config.yaml
n_kv_head: 1
norm_eps: 1e-05
rope_base: 10000.0
attn_scale: 0.102
init_std_qkv: 0.0224
grad_clip: 1.0
warmup_steps: 200
steps: 4565
MLP neurons of a small language model. Each row is named by its layer, matrix (up: input weights; down: output weights) and neuron, and shows model dimensions 64-319. Each number is 500 + 40 x the weight over its row's rms, rounded and kept within 0 to 999. Numbers have three digits each.
After each neuron's rows, "fires before" lists the tokens most often just after its 100 highest values on Wikipedia text that the model never trained on.

L14.up190:492499508472424478494487518562574481539483491499487566495538567455451451425481510463522497552498495501504482519517513572488546493462450482474579464467420533486512454506483519455567489492452449476499501473538490587516533449446509471483510543559458588478537533484463446467530538517514529468497409494508505457460489465483505525515550437517524522420476516470498521488462508448532529571573519468444553497504566494522505490508436477544472475480461555544520516463578428482564435530508512518560578540552424477526532476536501508447441452510454510501531516560517611500492580507491527519502421506525516507531450484426487506483442416497561518549513476522551510567468597521539517494510450478493493487500489463516449436437549533514520497491562537485468536460480547519414498510408414
L14.down190:536479480500466488428581511551465529512475517528574563520471507478477488457519535418526526564558485565453495479549493402556533455478448456525475503555548487512517437444469510558506364505493509484529525536539455542507569485512467503498514483507450546460508524487508480566464511498578451495482437509532548531518501475507504498428518515524525501414484527553491510531487399476535512571497548464446473477553532486469517472494484474501576530539470532453401522459413464448483478491470477535509496523515514471586533492485488441546419531504459594459564492526523501511509478541452538502500437465452469594464479537517534551461554446481456524543483437490491509520463528520518442496513484499574517518534548447515531536455481495535513541520515514414432544442467497493504497459455478
fires before: "|", " |", ":", "\n", " by", " to"

L14.up43:475496498467492455474476548597467511487485482509581477457582433444468505521461479460454541525475495476546539451385563546450469462492538504540484501497470464499535464498504528509501555401484488536471498493525508531538573483453500466497540463528498554472541547515545458524524439518531457448536524513491569574445488432468538492472464487489423534502585525497482466546501386566507477483514472464485527505487553490461540501452452457509504491449487477500475509484488545434537472535532483513531561486496462468509547437527506480489430463512494519484445532575606416449483516456434488553549506526480526523517557554512521576436486465469419556434529500469478421562527596555536487448482479463534473476459475581487458415492448511528471555546508577555544469588479484530518490450502481
L14.down43:542446448469534478453508484437544453518502520421522552505613501489525485455490555424562492523484511519454539489546532433452510504468475484499520448460494533444516534527497435540464511527458485428456417520463544464481515477452500446524517603506532466496545524536468546566492506560473508427509481525532528472576551508527504466489464394540497507523517502481557427554512549476526568526507544540460489388413489440499468502522534434473518562522516475491441480489534497584561477491543491489520446511497501468491481416523426442556584554464530481556518554483423501444513529516573520472464482428458594482538477518443483449514553556460442469550455498477504510551463500468505473483552498524505521474534499508533537580428452497489440538524530489483489492461537476493553553476510445
fires before: ":", " (", " |", " individuals"

L14.up1195:495468461444499487501467533526515474500512537494572537500528554496503579617501470448456507548442554433560630529439494521434490516524497535501439439476477549513503539490486462498460449529517565444562473492484540509477538509511576535494546455489478497526468519510567523543554487450559465490484576522508428505465476532550519466500460580430503519445564530529477542477481501576499460484524412537510451535525495521545541471447537441480522462475423463514492473527497487457520477508519523531454423484446517447517519469522469552518485553453460467483467458565537515487470490533476499499463470520522430482507529529463447471495526503502558494473502488475461489490508449504477534534474516471502437531505540481455502503428583526590464548543486521517473460505512522456570464486481539
L14.down1195:476523489510519494487477487606480514447515515504434541460480555498512475428504462500517514513461477515501515542516496524494484530468524441455470448513525490441458522487574532544456469413415479531426472493453553445465499468483442510485477475507505537510427504473398497497551484487463536575480473514502459492524506569477487516509467499496496508551473546490493565446459481486476547492499528421491447559446510545484494424491501520496568539494501454477438528530418475541439497471466509512520561513582501511504446517488479449535523510507510557496542544443503434515542578475474485483541580483520532534420533491481477490562519454481534490549516526515500476472493539473481490523579434462504501460546457498531479469533486517457483509488508476494527508465507496517526567631527509
fires before: ".", ",", " |", " in", " (", " and"

L14.up823:413444550474504618509512486579520525561519473514579483503494532490546398535516456483466480489486510564462523429465477507521568552514512486493516513490530456340501542524548538569503432475575449481494496542479461485488529501499499539519531435562527474475539515522533569561536480543499473496466506474497449541469511515415455559476569525520461500464456494456519472479527482497516540463540528471449488505475542468427427495521424502465503466462453428453517538527501481534553573503505484518492471450517457517475488457512509562512417600438490513514448463539515480565401483470501482507516472455490467494469573515533468554482515477417576524517412520469528516460535455501538531472479428512434556433496530474514522542504456485463502510481456569523499520531519541497540495479513434
L14.down823:488549443498479539497504458459517552473443502499486490469483485495499528475527465512490508459525489459489494589554556461486537420507512529531507526504490415494533527495459424503452560494560505541483529481544530421437514509428485497518495518483435504425477583456454420443493483537493487486496538546532507515494463503516540469485509516501484570469488508550485485485531510443510483494488498508527444527535507489434476507525522452517562550583496539436573451521465489484523481512545520521441588482504512513561565512442579449531566549554542469480534489383521542478508524550517516544490490533541607484495529461521552550499468568582454488556442602494435523540545473493450457465455556568579528619510410561525530485468550472543424521482509532495474496512469518446475514517479518
fires before: "ed", " (", "s", " |", "ing", "d"

L14.up358:473480522478573478467460485471494474470519603453511542470525519554507493493490461522488489543471549494532584465511499503434507532504447505451465507493556501459467484516452550491466521510521591516487510499481533477454509463512468512510502425502497495480535557452447452493429523505508545523509527477491591473490448489530446451512559500431489500510441490462497531448510599457439529544479501536439472486490527494488571475512503512497489476526493540422590483504516552512486538533444579448515506457521454465481546495424469474471505572512456523488474429487484472451526507503563520481576464544493522576442468522511488502519509489502482467523528549538571516498412525516539490479480514525429536394471513470617518450499476474618490552576459444528552523385454531499526564475544505
L14.down358:562482472470462553529591463566477504492515459473516510474415544414497602528538475545544518495511475515554482454475459432544548458522506480458533528519544467491477545474544527499485498425426514516497495575524463555542531493459486550542415487518540478505410466554550544527524500445509508493455509503499478595485523532424533508511547514522479513505557470382460485581556479485540489577471536452529499562485519529510465490496440486541527460497458483443452455483560509480576482473509448476523493492514518473512546432429481504509486466469512501507553466435475402493457441525520449562536494463532456522584452460565464499527448590567545488524464495393499498510496488557537505558458460527502530507467505443444467533474485474396465528599441572441501408544538504487475591513511537
fires before: "s", "ed", " in", " on", " from"

L11.up102:499440495508469522540554502568461483475524556485407493577583498503497519527472447454452531469611506503439545506523507494538514479467491510419475507478526496512441516493489453514467459471489474443460426524474481493530461577515514452437542480529469591480489422549506568508535513490543501473477465441530558492489471586487565554507527565553468511503530513517507495530434504431463532476502464497481475468449489417439550487503507539573599448482412516499491502567561521511536493546487485508508493518522582454498503523511542501472523500525519531530531432577530505522572512561495508493478534509544510564475524469432459555555459499561525482429501513569477498500471507496465475597521437525553474510439450504485496460529533502472381509546477522458494519467531507464479482488483566
L11.down102:437507478490447441526468513484521565453469431519584462464515556531526516429534532539466509531488498516496492505497472446529488492506528494487477508492532526474445500556558464463512550481535524429491462505485488430509528490435480519476436434510557497475441497439415410546545534528481525557491634502553517473518450476505445538466491497494474514462527505561551549499415516551451480467524536457503448483463469527486455467522526446492512496503512515506598496505481514493490454501553457503496537497529563496501462500476520539563491549446462524485475521507537454378406487465414551446495471438444458521516494475502524472544568492466610521497534534548508574527486513564484501544463509446562495479552505461489506464525492522541533463487496523483581502515516425491526460499551464
fires before: ".", ",", " to", " and"

L11.up1475:471475507481552505491468511558517479489493445477515556488527508519525466511532552452473548449405534561606470425494429511501456507575488568529550552533515548564461566478531511575436464458455504448485517465529483501495509560494595537468495478527541460501457464487482514445486528501479471535542522571536514464448542477463482505504449509421521547483519458515530475519531477490503465483466517483486482595523579495492538515546570487434507441489582431514529472499449485557482498549543458481474469442520492497519520547533561443486489524527507491496516495443562538581495490472489590458470539503433559555555513533494521441489458487483551524490463591463537572491483571483574443470468559462531551497458471499557510554532463523504545511471453495439456507491476539469522509516538554
L11.down1475:514508548534473475520455535531504469445466567497548433474490370479473466532495469498455449486546492499471519500430532475492548474410565506508529469524439530510463538507497498532531556472523502543470468496508537591530560458507483464531508523549486491448468487590509519527569469524512463526524499500473509479476527463507518470451480544534463433489502511510494540493471512488524509546468414488506509505529501488518497467503434466520439490534524557460468522481571491434450495521399553453560441594435552587468583481522509455510486524512444480488522463481534482427574508498494496508454495490473492412470442498552508518470499511559452506502529524554449409499560492473462541468532444497526419502462459531503456484483555487528442517505525549528478504545476414560582439532482473
fires before: " the", " his", " its"

L11.up835:434480561478500520515526462476574520487544534497507453495452481524402535461489532546473488480548485471465546516422479547556486533510544470454562485554522463520485491510525544558491498470518500463452502460481475483461626455527490483468461464542505419521501435520538512534469604533543450519520545475491477450430481481485501572488530503545546516551496537455365493494535482478554465506476573481431520519499579479485546522550469478472513486510540516435507493471487557446510523557488510568524466548482505483512474569477495513485457533501463488516498461497511402510508499492498555523522562549409424488588531561526577482431504476475466501476458546515545548436515418496555514549503510530498518426511494489520483428513435489523469486505569506424513478465578524500506599475485472
L11.down835:534504530557471542483519611535499487515499477492468417483485495461467507496469460500520561501495514503512496569554419480448529446531460514511478554502429576528411472535517449487506504530446564528574419528538460489482497550498510485461496488519512522508402494494497506459509472505485491578523477533476542522563552475502521533505453511556506493488501513555551508456519556478476493571504545501506508473470456518551496515520527455547455497555573519549457478534483525528492473495530545410500528501505430488439557451500421500531498539563480483483523551462493527578535517453566408510469501523537524433441511458480469514512510572516558472559489479443491499532480537574507504531484509465504429532450534471479473495413587562516505491586429638539545476513440497509490550440457521
fires before: " the", " of"

L14.up1323:497449487488540499582540474550507520531471555540498436472496520537510484471536466562492456472484445479510528504486484489509508518602619523546515485495522613448582475487471534480423577562539446484436453544526513546477489523535551436526570572465498481500545537566524486492493456555478528519361540470459447508523547501495448577507512471486541444453505529484467365541514465538536495506462466549439512491463493503479532559471502498461430494458419555508470492477522513489504482468495542517582475503588429474472527505518405480474544494517462480509529493504564470524464498532455529447519500481492537496478494562541505630516451504548508481482519482459555520449521582513485495532498549507436549510599458449552527538530446462402485534515572503512482566513506520499531484472443534
L14.down1323:514476530426462447509506488509516452474454511430514535513570471507537399384545494463524452526436455498522523528461482491496505533512545416525518534545484500456537581572550518510517484453431549512496535514558424516544486543546467540484462421551499448481477560583480589483465493511545499491507495519517470559423487481451494482542559546517545496461536553477549455466553521523516496549516473579454479485532486542501518495511529476470531531476525522414418569525518413487502481580458526545552545552451526494513453518434483479502494513517494520426500497484439472521519509562554550495422482526549520539486494552500552472469512455433424458467501477555459574544467590460488520483445499498532437447508481461479491561522487535521520543482527551483471501482487544502512559460496519
fires before: " of", " that", " to"

L14.up700:539528498481507531505558519562448548444445497488521499543528502478491409536534483525505467514554487502510519496592500585528534495471490536494487519418511490511525506498465427558543463456497521440565515478511420385503545503504402533539443457512413430475549502517505507510488489524554520539513513556562434529375513454487493501456535491540446495470413518547493539468531490458532520483533474472594558591432480500501485476573457475492497543541455501484499566517491500539513499514467468543409500499550497540490467493448534545490484529565545461452450453483490440565513528557551536492503530503527465501534485494472493454471570478455554569533525518446474533515466495548533502470462443518512509519454544573547509558504519458506466554521478472478539566509466477573479551453450500
L14.down700:511470401499443521515494436419541515495551459436441500459510533472601532451511503480495426530526429464530522503500448474501475475510461469537478485551510521434525467524518515483423637484562487577466480534500518506408457481496544521537542482495557523492507463440543475486503512434539556474520556540488427444448518566460501457540501501464494465557534473416555444475476552495484462477531500551488448446530471496492442538483487488589563462558493581521539558543540488496529463491492541511434551470460426523490566513483464433528434530504529482481506481475514550433463529490509521545598519519447476513516491525538461466494417556536437481497538503510522418541550500573531457531466489497444480566457546467435514539477518479544464528548496485524554443436552511447464491486541520
fires before: "s", "ing", "d", "ed", "es"

L11.up487:471503434436465508531516519512477483455511569460494433553536524466467534580534500438553481508571546539539555462538502534586462420529499453397502526557506530444439569523558489541480466500569556506564487538473492538555541527504490489455543563460491455509450499558485465496452591507547550454454475360411545498566467489474573516556506531525562499521553541502494547505440440476502489471523525493443527457480484465468427502515544478470446476450499399524542511510562511489522486451492491448485525493478514496569440487561511531481531517484489513522455503524553526473482559497452392488443468554478479535466459497475457554537512395515561411488502519499521511563402476519480580505471498516459424454470499502502485545484484436519478578534507529489493566499582435494536501389520512
L11.down487:465470542521586484577511509470489520425546519430497493545458474510563558481500587555438493476495500539444505515478438462504545525528577575566538428509506551473514464466425480439518490495578473499498494496486479446512452521507474522531442537474424497460506478499497530547457472506501474483489483647510470461491461542578539467444577526441528414396502479572470469477524520499491421467490452472558482473480503538456547536563476508528507510493538482468468532537532536514456520557413470503436571522446468538590491497494527498552495550463512511538535483468476552508489471485504504537502514530557413502495550480556531466435495569587444520524490489501485598457494494507533477494508505489505460489481460432445457498483511535521520453432534527526501431492481505541389501480505410
fires before: ",", ".", " the", " were", " to"

L11.up1287:464546561454463465517478468540444442470495516519531488467552488483506504498483546499516440470553465484475539463506509519455466570501479525448514548502433471451499467486443528436533505434495523466504486481424485484494438552543537553486394460531523510451508510552501497455482484511492560491559521521477528548492530448481503505563477463478482479523455518478516485557495513482563564449559529452452494552442496549522478499535506574471486530534548554509499458437468571537495489534517563514489531512517572467490462449480489509555527525588444453480415502478548496487584524503467522503482573547556473542513487565527515515484448533491545485459412513475476571492523478544413506592500479535474484424542451540478563471417532512561462460486552518417508496516506470565415563480552533
L11.down1287:508471536480456454550506436497541468484547501537537469441476484446509495514516547529560432511591480466501538487484416505480561476497450482481514544606469463513506498504489490484488538488512539556500529477448519502515494507571447458481446528508591477491400466557448540453510485522583507514522492467472448545485602471518485531527577588507486479486528447490466536476592469437557514463519509476457474491513501603516494461474473507538506556479499543509545518462545515559533492493436481445414519522458511503506579516479431586442499420528469509548508449478450566518599508496544503518536514475489491482535514522515485481477550455498542480477486468623526515441462470525455507525452488505486419521443500497504537491488469436526518517448517543459505518547507479470533482440485442
fires before: " he", " the", " she", " it", " they"